{"num_hidden_layers": 11, "hidden_size": 256, "num_attention_heads": 4, "num_key_value_heads": 2, "head_dim": 64, "intermediate_size": 1024, "vocab_size": 1496, "hidden_act": "tanh_gelu", "norm": "layernorm", "norm_place": "pre", "norm_eps": 1e-05, "positions": "learned", "qk_norm": true, "attn_scale": 0.185, "bias": "all", "tie_word_embeddings": true, "parallel_block": false, "init": "normal", "init_std_qkv": 0.0213, "init_std_o": 0.00454, "init_std_up": 0.0213, "init_std_down": 0.00454, "optimizer": "adamw", "learning_rate": 0.00128, "lr_mult_o": 0.604, "beta1": 0.9, "beta2": 0.99, "lr_head": 0.0063, "max_grad_norm": 1.0, "warmup_steps": 339, "schedule": "wsd", "decay_fraction": 0.76, "decay_shape": "sqrt", "final_lr_fraction": 0.0, "batch_tokens": 32768, "max_seq_len": 128, "doc_mask": false, "train_tokens": 350400000, "max_steps": 10694, "dataset": "wikipedia_en"}
MLP neurons of a small language model. Each row is named by its layer, matrix (up: input weights) and neuron, and shows model dimensions 0-127. Each number is 500 + 25 x the weight over its row's rms, rounded and kept within 0 to 999. Numbers have three digits each.
A block is one neuron, or neurons of one layer that tend to fire together. After each block is what it responds to, as a language model described it from the Wikipedia text at the highest values.

L8.up685:487520504526513559482511511510505494464484499492507509523471529504480474498476509495495558517479519530516477498511496480474478519551466498508563528524495506504510529496473523483496500464476516477489511529510514482480526524515493510509492491487502543519520503493470467460509453451501515493499513556478509458508483526455522500540565551491541475482487439530502516485502545483492484516519
Responds to: Punctuation right before a capitalized name or title, mainly opening quotes in song/track lists and hyphens in compound names (Al-Kawkab, Roi-Namur), plus newlines in tables.

L8.up71:434498486526485489545478526511541508496465492548484457513512493525483516487461520557460475493506448491482538503494533534588474481475517489530490524441493495489539537494505527468493479456464485499460480512512531556523548499472472506523486527493466447517496527517501490502505508501499498493522517542535516517472485499508473522505489538500480537480499493509502466464533532534512541474509
Responds to: Second piece of a word split after its first letters, like d-ist-inct, w-ith-drew, s-uc-cessful, plus whole words with, of, cont(ract).

L3.up7:457448484517452538482467489483503482481458474455492492506509485536474481483466535529503543490487495498433495461500470511486510498488464528503491509484491495502499502546501482497524483470543508502489529551499511489552519491522437530530533540490463495471491471503500493524458467492479470509475511495452526512468510491452505504489466486491505516511556507507454513497519499513471512506504
L3.up33:501486477537481498468473516516531544488455465525477494518492487530483472486472494519535532479481508476502480482527518471483500483498452525511524526492488512523488545495531474500466482489515500513525494541546507499481529470516492551479529540483481489476488486536472535519518471498531446528497480509481550503487487498475491474493541513524509535462492504498493534507482521494511473495511
L3.up106:499489496502435478497485540523509491485471481497503495484529547536479494491482486546516496521461496470496463500503476442547516491492487530500490508505466499470494499532512485482538472470543524508535519519502508530521530487523537527536495497505491465513513511503499489519529478473502500529485500502493489511491481449488506544508498501474498528493471509533505543476512492514528516503520
L3.up111:477483509483508495492476541509494477537477494502502493520456514516487491527464506503523546543508487507485506521482500515486523452470460502515473512450510513485495468521496497506524450476508509507513506527501528506471520485524457513481501509516496474456470479490501523551503486478506464507496493441463551487493496480472526448479479498448487510484516509487489521542529517497458551492522
L3.up197:450475475496486491516490503485528486476490486519493516542500452488498494474449470504532559531537499486501554530537458479522526510507489501497532475507477468513477470501503460514452492458474506451531537486449508506496476542513493484505509488472503501510501491519467484477472467547556488508529504493517491480500521499519516499503441516526531468495480514495527498461515537491472552496551
L3.up209:493461459520512525479488533449495526507477466482540455503533501537501483481432485519492533522470505476476492494528536507529517485499476510546487517461466502471485522482549478477517432472526492507513469501482494482560544532538486484488511538529488488507491511541464510518521504488473514513502475493483490487481525509472475483498519520497482485469500494521474484470463519511480519485481
L3.up406:497447518507537507498480486469516511478473485493461514485486489485515507478450473535534538474439491472487503475522513524533507482514473549492505459480486486503493529451520503516461492439504498501475497549466528500500507534522494502445520494494488508515504513502487481540472469494492508501485500511493505455463522496476521515494512470458500498498513506483504536479523519471475484545508
L3.up408:465444518516504503510494449494494510498456487548465495505522488524513515482475465513515512466510475504492544491497476500518531458483495507495495514500525491500510508513516496531487484520538497464510506529487531498472500489540490489530513501499486466492505494555536533552477468475479476533502507520514514503494516510464489481478456463450477503514514538497486462505481501489486511525500
L3.up429:457450498534497488460480525532519492526565491504479500482510490522515483475457496559548489505486476482486504449494483540529525452508486487537493495448491500481487485489534517540517469476534482536488516502488521482465507501526442515538506524542499473497522494476504455527497474509478458534468529522494502459473545477470508513448526493487496490502528497561458520462518506486488506500486
L3.up580:476474479538526540459479495517530540509501513530513443524498539524537480520470518512496479506496532505480518497514510497533523484495503509496483482518465481472502459483496517479529491486520507498508507510443514487518529490525496512515480517479453513477510477494504492508459511523477471509514550521478479498457490500456522485491520483493513541449511506515513551475487538461545483489511
L3.up660:470523498506490515504475506523545511504476453520539483523471525506482513520497536490497545514485491462500536521497505484475528494478503536522525505482493440474484446500468487447501475502526543521544524513450501500503491481517499560525528520484461523460519501470520526522483466519525520496497475487475504507513485467477479512491477523484493486499520519503480513503496523470465511519508
L3.up704:514456481504526488475515555496501475509487466483507498490485483502489540508490509491511497480517485540484506507486522499482544503516459511505540513489471507537465500512511475454494436469466486495496555506484520472493532471495445508473463524494469508467496502476515529514488514528534472528467510436479557520452524469448515488464501530516491508500518503486488516525481545506521482510542
L3.up773:497458468461509469507482511507558491481493509520523479514516542469528469440471490499484528507473503494448580490517511475506524467489489543543488469456506492514541502487513489500493494482483510503518480554513538557484505512552467516488523523468486490524497482490510485519499503448517511480477495484480518519498509425480502488486493453499510500494489482493500508480504528493467538488469
L3.up840:483436495516525510478477502492528529529457473462523476509487500556502479514461520501524533473502501491483477505498484503526503487495440510486487519482450452512489507507528495481525457476527518538487481551503529493518519456532495504518505500486461472468496508475519486529497454482496469500469493500460500508515507520485485465475482499489484486481559500488437549470502515476500518508504
L3.up866:490448486540537483456483497426509476461466484503475466508502476514560515473489549522522468486492525499417519518541506506499529511494491505524486466481515464472473498455482490511471491470494452501514514499497514497506514503506455513497516508550469460488502516520516492523495502512514475491526476534475526501462513488493502476500500507499483478496509491491505536513469524482483538558527
L3.up918:495476521499475535465492537496500539493495478498493494491492503538569508490498526487496501491534532464473536507486499536503507495463478505498489498475471495488478463480522504493515467477503527506487543508489497531541562472528487502529501504489473491486503472515532524507480509473456467525463482541529495462524504505478521500468494522485485506483510521484443510473535496478509535494498
Responds to: Final subword token that completes a person's first name split into pieces, just before the surname, e.g. Ry-an, Nick-y, Edd-ie, often in sports or awards tables.

L5.up681:452519560474491507499507560506487490457476442486496475501508426496498457543504489525499496480509488516530474487466466543519480484488450497486522533426526514503470508497534517501478470514518522482536461532492488482492507554546520495491504471453466491491508508539506474510507509501517504510485509500518494485527519479513488470515468516500502497527521452479493501488492542503506514499514
L5.up737:494466514538451573472517489462475502520537481519482502470486509497485471517502465538504536501448510432470482485519461512545503486482540561512483524475555484478514533488490501513481455489526498533507497562503529539438481504480520516517489516476496521422450499514489524498470481519515445512489516545517537532449513490514458502514491473485489499484474488493485545463532511489515488528494
L5.up770:480519511459496491452512526502470510467530520478470501517530514527500477517507480525511465522461514527487487529500474484558482517513494506514464514492581508525506545510533492513511447485516479470536498580496495521520504479497518518491492534490514488460528481513481501506481503507497498534535561489506476465495507461494490528493540506527479504466496485481465484526502513520483487520471
L5.up964:462455489497503501443552476510458469526503496511458515513505518469477502506504499573532519494508507498477479518487461559505474536552538545499504517481526511513440551515492517493471475471498559467517529518478462467492462505561476489515491508458508495505485500510487509528461506513508512543511548525493492458481504510527492520536464551513508480494460474479520503482560522502475479515521
Responds to: Mostly "of" right after quantity words (Many of, Some of, one of the); also "on" before dates and mid-word pieces like I|re|land, Ind|ep|endent.

L3.up59:477487520494540468467494516532477554477514520500536475449451474526527493509498484494514489497496504508488485471526533503521504518526483488513466499488481447496530474459512511516516484503484486505469494479467482498528468518509500535506503488484476424455526486518518477493506475479532473495511482519486498481501544486494518474526442518476521559480495467481509488483480497544525556554537
L3.up102:481471506501497556501498526500528474495443473507512453499432463500499508512468497514514547464492473520490487500531473515499493523512510560524509495481494467477480488474551487484488471471522560508520458515499513511486497515516507512483503474463447486475486515575515475487484506493522538501505536536510467500453471495535490469525530519509510490484483465469507544492487509512503565538528
L3.up174:461499522510513475424509557495518472496526478497491485496476483510494496566506547528467466492527529540463521508518495503500493514484493457488539473467527429465490458510511497478531487465475519504543474513466536534542517509469495554473504528466493515464493495480478500535513499522515517524507525496483534481466476461467512550501466507458502502472506497521496498521520512487542509511523
L3.up183:479510530500485529487497489453479509477480474466462484514480563485437512460493537569449490543493506548467480483488518518472522518557504495494501512503498510512518491498480526468536469466506515499548500531483504491534522495504468496476544475487480522477496475499483505503481501482515517525508523495486474520482471528508467553536514471463536492461487485524482497503528495502535469476516
L3.up216:486476478486445574510572509531501492532442476510522480502493488499469468517488484542522518498481500510460543460520499508506495499469537525542497525447483509481512505496488468458498452477473492455497506533561517507459512477519460534509510519472460471498499492526475501502515505529486494493510538491468509475455518483531459470490488494484517520479499504508468487518492493498514525492494
L3.up221:486531487477512499487546488495476479483503539469432503494462445508514513510478557483490512481510481546463518499489498523471504545512459516518486511480524494458495455444507498485487471486463519505517548511513519516512507521505483545500505464520518521505527533503491497492474489518521498499520532470525475503475492472510501556513477518490527464459526504472494500490481513526477487449526
L3.up266:486477512512480473521508543541506475512526481500511470471492508493469498538484482532504509486499512509480517485490506491511502528503504527521518540481580504516535528497536515483538465526474500462505509528535520496531467488495506521524478529522510470473465533522453509484514503518474525541523547508485478468479513507531433477521473490497495558499506464496516480497488518530532549521514
L3.up428:486494489485522499475501493471530484481489494510453459487459537503466498498500496519499517488493502525477561489483523503504522454517560519495546548433538518441486510527492496498501487487496479498520512553498497538447479463509484519497551551480479543474503483540496513527440485493527495488516500475506528488509527489506463493497506504486533472505512517521443472536471484520471513502494
L3.up438:446515530516518541515501502527514484483500475495489484520506531468498499504470529545449516444464481486535511509481504472512501500528510500481511538448496520495478490461529505505511491535559540512539477509486523516465509544516481501469543514493459508496485512489480479511489500492502495514488498457509541505456507513521487516517467503526541523472499497511496511491537509499488521475519
L3.up476:483507503520496456497533536479524511485527490504492496515483534482490456536507477554534465528503488479517508494464527505538499516489510542501500516469531498475530506525484522457509456530491557473493501510459489523457480479519445507523529511496495476476480485496493514538480514493473521545490495537498520467475513493503494518496520518515481541486515460563469464518507497486495500514489
L3.up588:473497540505515532488502536495507508483497492516493452494498500519517497470474518529454511510494501507477512464485481507459486486496455514517486600477471525515523516459518486479532492493516544498501493527454489534524470489540496534533533540502493511473500500476471485495507528437525493483496482506498490464501501459523469554495488544504510526483527495514442466477548476478493505516497
L3.up596:509484564482488488502551498467460474460546492530509478502483487480530481500524510544469503508484508471471533488490491485493496482474523498516493501482486484480540489487459531486519496483496474507504465514516532504495468503510518512524467502504447494521503544490447467493486536522519467504516503490487514507433500462536451512552436496497562547523457493524490481523519502554506562484513
L3.up762:467517483495490475456509497511512485476476549467532460438469470502542489542485505496509522475488457470531505499511498493519489498496491510529513507456501471442474499489499508527522483475501517499499489502501505540472530543507556526506477504474511475514504514551485497508432483508551522477537498529474526480461485473510479540510502516465524483490501482486517501489500494525475564531557
L3.up842:492523501515558462485545480455508507491467479498489465470442511503526532468460483516510556517511502532523563462464435496468519502511497536516483517486512473500489493551479544522508471490497517492522519527531474518471497460527477507497522495489475509496501510488502523476464510514510542483527506542493498532480518490504452525513446499518499472446503532484529494463437497477488517516524
L3.up874:501469510525478533507501494500519492503478525494463499479512515465488507506474499501470487521448471507473519500485521500498484536540537536526505539507488486491549525520497544500533512470477500498496453500488506471516491519526503512445505507471508464476497554490457452474519496467549538473477524542537485484497515479497456530532530526498544523506497487520507532440502522518476579523525
L3.up893:484498495484512513511509532522501495500518488494440477492477501494491502518527509543451503528472493522449507488493515540516501514536544546501500533484482498475497513521510501484479471449468502520464461538490539517497481485488533505481490470468486506472499532543479507503500514506497519510520586481497530481488498457518492524520498515533533497465502472523467463504521502524488509523494
Responds to: Second word pieces right after a short prefix, such as ff in affordable or affixed, v in convicted, et in details, and "of" after one or chief.

L3.up23:525440519503529542511491496473508498482477493497507498480510505467468515486493481521466528498465512441525472529515507485455551505476482534529524524501496502491481504506527523513496498495532516477525485520562512497488479496452522559513508481473508479495504519476473475515520501494572489514467496500473541486511504483515531502500467501487473470517463485524486532518503518511522531485543
L3.up131:506499520514514479482503512460495501510492505487490429485505541511504485524503509499525484438496515556468550494553506500478533532528521516468519488490486496486502518450514552477531471488505494460508521467484510492521517490513474476472515509462516496498524491525502481500465487505509464500516489548505504521501484489509512486494493521507487500505455496466522513509510524465549496513512
L3.up190:499480481524513465483490491459464561477470527493522456449448511443498515459489486500545514508525497500506492521512505500463511486525528509512451530527526467525482500516504553493526492463483476465487520505505511506444483499521460514514487520516508490534522500508493475508488476466513499520524497466491518537515519503439492493477536523459498520491482480459509537469506513508478490487539
L3.up201:506531505491554492489462525446520484507499497509521476441444439506528473522497503555500488501513517536470521503523487505470480471511481529471531481493491510509474489484494492531496481473522539462516507522523553498565537491530492529492521533505502515494526551501484516492492504461511495551532435506473530466503517474508499515520458499518524541532497500469512533512492504562475535497524
L3.up259:489469504499459536534493541501513520526465445466494479495507527469456486484518451504503512507507510510516468488525539455449521481574506521518506558512545495480488498535498533479524468482486529506477498540539504487523507482534477502509509521516468517486520533474496476499515490509524504532487527499518531540489477476530517511500515532494505478495445494458503537480491524496485476469503
L3.up358:437472530503490537494533500506480489493503508473484453474473517481475518534480517510526532508511495533466509480482437482479485555498482485533508544498557456482497549532520496544482510503467557484491486525495513490509489502508524497507491478499488527466507531498482451497513519465526483503510538515531487517450507496481501518485467552478491483437509485507496485491538551502471467569530
L3.up389:483474510519517509489489492525557470530498511508501468530485479471507493468481504498490502449517527494472551488502515477457492538538477513526529484492484466507544470530489540521483484473456501466503526464570527516494466503551495485542495508503496465506485510489502473483492504499516522524537514497478471502477496517496543450505464495509525469471461481510529522487502508482483525483547
L3.up401:496486512490544525489481516488516524488464492503532480442488512512483523479465496498479502490495483516466512477596501467453527521523511499555479554531491473494535487522500509448504503508475497484481484470459481551519523496501502511496489506482537482515517478501509499484486472508524477522531503496484514511521518510486516510490463521473520483447485494481525481475463491474523476512504
L3.up559:496460527521539514515490483487525503550502517501493478488499464494510491476511477517524517493529522493482512484540488440463479534548469508492546500526511449503507524525492525513462493485485528469498516502544491527498503523547492500511501521480520489511532499515530497520486486457515483498455568481495501512497495500491556481509493503450512484459465458443514512513490559483460489492529
L3.up635:500456527455527504497508496477476522507460436487484490455477501496485486466498488546520502489518505491504477493537510479530504506542535580515563509519548472430514489530495517542495496477521510464505481500520479503467527538484516501511479478551506479518507504490494439497497494497518472503450509509466504511516502509489510491565494507449521502488457477505540509477459496500518512504501
L3.up644:513462495495568549461495500488535474486482504492531508479520492475539515514471482527501535496476508471485487450509480528469494518486527512486580539483486471490493526508519503499498478449509540452515537522480472503517493524521484493443498520514475548519516529493489465503505470498462473516514483514483515488495513515507536488537476519394529505501486455485474537501514555487524503514516
L3.up671:513481474506542491512447525544519468511472434519458457461497517522512491461527540473463495467519509493501494486525508507492512499545498489493483478494535507484528490539486513498529493489488504497510522484453500503494484490526470512510545523523490519527515449491504502532456453424520496520487536496460482490501534461498518528510472499498523539496489463507458528536484507457482557502521
L3.up939:489526511498501545484499554523503522497480443511476420515490502511526471523481534468520482475541529525470472453541508504502508521528463480485529529472527451491502486486526481500540506531498515517496435477470524522517506540483507463496500545480490514482530464484469493502486454451522465524490500489505477510509506485488504488497492528488522518478516447517503505493521483514518542511506
L3.up962:451460530547521522509485494521567542524497501506533462472514478487505511467505454497502491492472506462512506446535463512541502483502457504490480510474515483469531491481535549529549501490497553499488482486503543555518486532501509467464510493455487492476492476516458485542514505471521512494502465484454522511502508453446463469471517486473517518516503477507479539492558516461473516537528
L3.up963:519465474500532534507540516532509498501466494494560492503526482493477512485487458518487524511460542482495513502506482465499505548485481488524470481503490516471488519536483524477519487476496537473479563527519498518504528481499515511544475510558540548508537500487492480488540500487538508514505495457482507494483502441500517525500498503514472474442510505491499515506474521516489479524519
L3.up1022:503486481525528531491536513503562500546511516519512488482536460511507497503489543521492495514521521522444486497562521470477509511479519494513522506520448508454510523505509494498528463489526521480493476487527516566498525519527442476502562494533498524484503515501457520488512508503526518504492495469515481512512495460488490522474504501487510489475523448492490479515479481512490533525479
Responds to: Opening fragments of split words that need a continuation, mainly " des" in described/desired/despite, also dis, En, and mid-name pieces like San, Vos.

L8.up955:452458479527502461451512540493515533470466443472484476470543534514481505509479539512508504472493510527473547493510501524551515488549476487483505532449535509526522498515529516492495470464534517512481508511504516526495525454520459545502476509485507537514523487524492502541460488495508475476461531483496485495496469482472494513483486475534509468495514510482503516493503498484487491564521
Responds to: Second or inner subword pieces of multi-token words, mostly personal and place names in tables or lists, e.g. Dm-it-ry, Rob-in, Ekater-in-burg, plus play-er.

L5.up207:475475567490484531495497488487508463510504488476496534453548466464493477486530521522534472487497538491484452482472483493480536526505513518501493497490538473506494481508497538519480494503543516484494461559516539493472513545518474544524466478487518507500508460473440501525544484520500496525463489489477516517512515467501489480537473479463491496523513463498489498475547549507517543544514
L5.up467:514485555476549503476509535472480518491501495524506474475486531447555495479518515481476481521457561477517492497483476525487504511516486527528468506491497509489459537497506455521479485473493545464475514506467515504449506541544548513455531486482526513502522520475483481504500503480501516499514520518460536453502504462498492486503495542480489465480520468479494471458495528557477547527539
L5.up552:527487530455512518473501529518513502465480455516497494517506461503519492490532445531475490533518531483498498487492515486477462560534486516511463490481511486481511516511496565483493493482490539471505484502471504538510493551494482523535449503489471513540508505495496503484551477490522514532472495487504532501510515475523486489518475532513513510474502488492513477443488520510497479522544
L5.up864:502441501462495521494477521456484522525482486477525458493526492506523458460502478515512541492479535495503511515498550502455505512545460533517505481494486503510480520504495508495484513466519516479471496513520470469508532517535494512507504533515518461524552442489496462505501492467490512535503529467504502491514511486510574491508489569465533495501494476517496504450493523499473483508515
Responds to: Word pieces that begin or continue a word still being built, mostly hyphens inside compounds and codes (Paris-Sud, MIP-1), plus prefix pieces such as com, re, dis (recommendations, accomplishments, disappeared).